Part of a small language model's weights.
Size: 10 layers, MLP 3072 GELU, vocabulary 16384.
Training: 703M tokens, 5360 steps.
MLP neurons of a small language model. Each row is named by its layer, matrix (up: input weights) and neuron, and shows model dimensions 80-143. Each number is 128 + 24 x the weight over its row's rms, rounded and kept within 0 to 255.
A block is one neuron, or neurons of one layer that tend to fire together. After each block is what it responds to, as a language model described it from the Wikipedia text at the highest values.

L2.up2531 [177 130 101 151 116 143 157 138 166 139 121 124 138 131 138 128 120 119 104 135 134 122 115 183 133 102 158 122 157  84 145  87 143 120 111 105 129 144 145 115  97 117  96 164 144 131 132 129 159 165 108 129 161 118  86 134 123 147 129 157 159 117 129  90]
L2.up2666 [146 113 106 173 113 112 153 115 101 128 132 121 151 116 124 123 119 150 121 113  96  84 112 133  88 111 118 107 164 120 146 154 155 162 159 123 104 131 161 132 112  77 116 145  95 128 113 127 107 160 113  94 156 130 124  95 130 100 127 147 138 135 162 116]
Nationality adjectives and country or place names, often their final word piece, such as Azerbaij-ani, Ukr-ainian, Polish, Czech Republic.

L4.up1130 [127 154 140 124 146  77 127 138 149 133 133  73 140 117 138 117 138 164 146 132  88 145 113 131 150 122 133 112 123 144  93 123  82 140 131 138 109 119 116 103 128 152 163 129  85 101 116 126 127  99 141 147 147 130 107 116 133  63 133 196 130 110 110 156]
L4.up1365 [115 109 120 118 129 128 142 143 147  91 119 106 135 114 177 122 116 147 138 140  55 132  93 139 112 130 126 162 105 119 127 105 153 171 114 129 124 173 151 153  91 169 141 151 154  90 159 136 134 148 101 115 124 131 126 156 155 104 141 106 122 165 132 149]
L4.up1424 [110 121  88 128 145 111 114 138 140 121 142 120 128 133 160 134 103 146 152  83 112 109 143 115 157 156 105  91 113 157 123 175 165 116 136 152 123 106  89 151 143 135 144 151 133 124 155 138 134 100 111 136 137 136 108 113 128 117 121 150 144 112 153 111]
L4.up1602 [145 145 112 156 126 114  77 144  77 104  92  99 161 118 127 145 149 116 120  95 108 133 126 147 143 140 126 133 128 119  59 143 167 121 152 152  64 114 128 109 135 104 157 160 117  98 216 138 166 139 155 102 178 112 153 100  99 125 127 117 140 206 164 134]
L4.up1770 [135 148 122 105 163 115 121 115 176  96 152 150 113 121  82 146 163  94 134 131 148 103 117 140 159 138 109  86  99 117 145 129  86 139 147 153 127 113  88 187 116 129 139 138 123 122 106 114 131 121 147 118 128 112 139 178 140 132 147 142 163 100 144 129]
L4.up1789 [140 100 104 113 129 116 111 153 178 100 101 121 149 101 118 115 136 120 124  84 108  82 136 130 105  97 157 129 120 125 105 136 152 124 139 133 125 128 148 127 196  97 126 144 143  53  79  77 139 125 128 129 126 169 120 150 145 160  87 114 166 175 109 164]
L4.up2267 [127 135 113 161 138 146 138 129 140 145 142 127 197 107 136 128 147 135 177 141 105 171 160  95 134 127 119 136 135 146 146 118 114 167 199 130 133  94 110 136  93 117 126 138  59  83 169 152 137  93 139 141 132 142 136  72 146 134 142 150 153 105 106 125]
L4.up3019 [122 101 169 119 116 138 129 155 149 131 100 140 138 141 144 118 127 121 115 149 136 129 157 107  82 117 110 128 108 161 105 135 160 110 101 137 138 139 135 119 156 142 145 102 107 115 174 134 156 162 141 137 135 144 167 149 143 128 129 101  96 161 100 148]
Nationality adjectives, their word-piece endings, and possessive 's after a country or organization name, often in military or political text, e.g. Croatian, Ukrainian, Somalia's.

L3.up596 [107 109 163 142 107 137 148 150 152 142 128 135 150 125  97 132  98 123 169 135 126 170 121 126 116  97  96 118  80 119 169 128 148 121 127 182 130 206 138 177  98 126 132 114 114 164 137 139 125  60 106 149 137 126 119 144 146 121 172 113 162  97 110 113]
L3.up1642 [160 130  98  93  99 133 108 147 100  98 107 127  99 127 134 142 100 181 134  86 108  71 138 133 149 121 119 108 142 143 115 104 178  85 116 138 123 141 114 144 157 130  86  74 130 137 125 124  98 169 148 133 161 125 105 123  86 161 104 119 177 180 137 109]
L3.up1730 [ 87  97 129 117 106 138 120 134 125 114 177 120 104 120 143 150 184 118 128 141 131 112 146 115 120 128 150 123 120 164 119 145 102 133  98 120 143 138  93 141 112 167 148 151 146 108 114  81 117  87 140 152  81 136 114 145 131 131 155 128 105 117 133 112]
L3.up2832 [104 141 157  72  71  72 106 137 123 110 148 100 134 109 166 163 133  99 146 120 125 120 131 132 164 152 117 117 128 155 130 144 108 152 131 104 139 143 100 120 124 131 120 125  67 119 105 118 116 100  99 115 161 142 109  95 141 158 145 158 164 159 115 111]
Names of countries, nationalities and "World" as in World War, especially States in United States and U.S., e.g. Canada, Croatia, British.

L3.up358 [144 120  77 142  80 175 110 129 128 123 147 163 102 118 129 114 186 135 191 142 174 135 117 137 106 123 151 145  96 107  98 112 127 128 124 106  98 131 103 140 138 140 117 125  93 118 133 126 104 130 135 139 158 111 147 113 117 123 135 116 122 132 106 133]
L3.up1001 [144 129 164 102 159 173 116 131 134 137 151 109 151 145  81 126 111 122 105  61 110  95 163 103 152  99 113  97 152 157 111 140 109 109 133 170 118  79 122 122 110 161 175 156 135 161 104 135 100 148 134 139  82 121 126  77 133  99 100 166 132 117 136  94]
L3.up1403 [153 178 131 121  76 133 135 149 148 141 120  90 163 157 114 125 124 121 134 136 130 130 157 128  80 114 134 133 113 126  90 152 143  99 108 169 106 151 143 188 181 126 150 108 128 171 143  78 138 159 165 132 115 123 154 170 193 157 113 132 180 117 117 136]
L3.up1886 [119 137 135 137 156 162 147 116 139 103 141 131 122 133 158 116 101 122 132 147 116 130 156 119 132 132 171 148 138 138 112 133 132 132 128 193 125 103 129 144  84 129 143 131 145  85 126 117 115 175  86 110 156 148 119  99 119 152 139 144 141 134 104 180]
The preposition "in" (sometimes on, by, to) right after a noun or name, opening a place, date or field phrase, such as "in London", "in 1912", "in Hinduism".

L2.up259 [136  99 124 159  58 123 154 124 134 139 118 109 128 132 117  82 119 101 120 144 131 137 144 158 125 123 159 145 156 122  98 128 102 130 123 111 103 150 136 141 127 121 126  56 112 119 117 143 183 167 137 111 142  92 140 135 121 179 113 107  94 114 133  93]
L2.up2881 [124  73 135 146 116 171 166 151  96 123 160 132 149 160 132  63 113 105 117 140 124 106 138 114 130 127 134 128 114 143  93  91 144  98 143 122 131 131 122 117 125 126 135 112 144 152 115 139 133 134 173 168 133 151 146 139 133 170  81  92 128 137 156  82]
The preposition in (also In, of) opening a trailing time or place phrase after a clause or sentence, e.g. "in 1957", "In October"; also In- word starts.

L4.up1 [100  98 154 144 113 158 172  98 136 104 154 131 117 109 129 130 153 158 165 153 139 114 143 105 144  90 125 147  89 125 127 122 144  76 109 164 162 120  97 112 117 137 129  91 177 134 102 162 116 127  96 116 131 138 144 134 147 136 162 123 118  89 102 136]
L4.up397 [162 130 119 142 117  88 127 125 157 120 142  67 127 135 123 162 164 106 123 116 112 120 118 120 141 136 132 113 181 164 133 105 125 124 193 131 113 160 117 109  70 104 153 128 122 171 120 121 108 115 140 110 154  99 136 160 120 160 138 102 135 137  89 138]
L4.up501 [134 135 125 138 155 116 178 124 100  94 103 126  91 125 143 103 177 132 181  87 120  90 168  98 136 115 105 103 151 103 130  97  91 124 147 140 145 113 140 174 148 142 168  87  81 119 120 107 161 144 122 139 172 161 143 153 144 131 117 154  85 114 136 106]
L4.up504 [142 132 130 114 121 114 141 159 107  94 127  96 117 146 171 126 137 145 149 194 114  98 109 110 139 121 136  87  99 188 136 105 153  83 143 114 141 129 171 146 160 134 144  89 119  83 129 133 124 141 144 120  79 134 161  98 137 115 138 104 134 109 115 112]
L4.up596 [153  91 131 192 134 164  90 126 141 136 128 123 145 129  96 106 173 138 118 146 131 154 170 131 131  91 116 123 134 156 157 136 116 175 153 149 118 125 119 162  93 164 128 180  98 142 170 114 149  90 134  96 179  96 151 134 130 157 135 162 171  84  64 103]
L4.up1005 [107  75 126 151 127 132 136 122 120 160 107 133  94 119 152 142  94 123 161 114 140 155 164 158 142 139 132 102 151 121 139 114 150 144 102 142 120 119 156 119 126  87 133 153 130 161 119 146  91 151 120 116 162 102 137 166 105 148 123 126 144 151 144 121]
L4.up1940 [136 110 136 123 140 156 139 107 113 140 117 120 174 130  84 125 138 168 143 132 120 109 151 154 147 125 115 121 128 130 138 172 131 118 138 157 108 195  88 130  77  91 135 121 118 115 126  92 134 114 141 172 136 119 136 122 109 155 125 123 109 113 176 123]
L4.up2240 [120 102 153 124 146 124 129 132 111 135 129 122 151 149 162 103 109 106 154  97 160 143 115 110 132 127 136  97 106 109  91  88 126 131 139 151 124 158 156 138  83 128 122 139 112 122 152 137 133 109  83 176 141 128 155 141 125 137 131 128 139 113 132 127]
Prepositions such as in, at, by, over that begin a new phrase, often after a comma or opening parenthesis, e.g. "(in Portuguese", ", at an early age", "national by descent".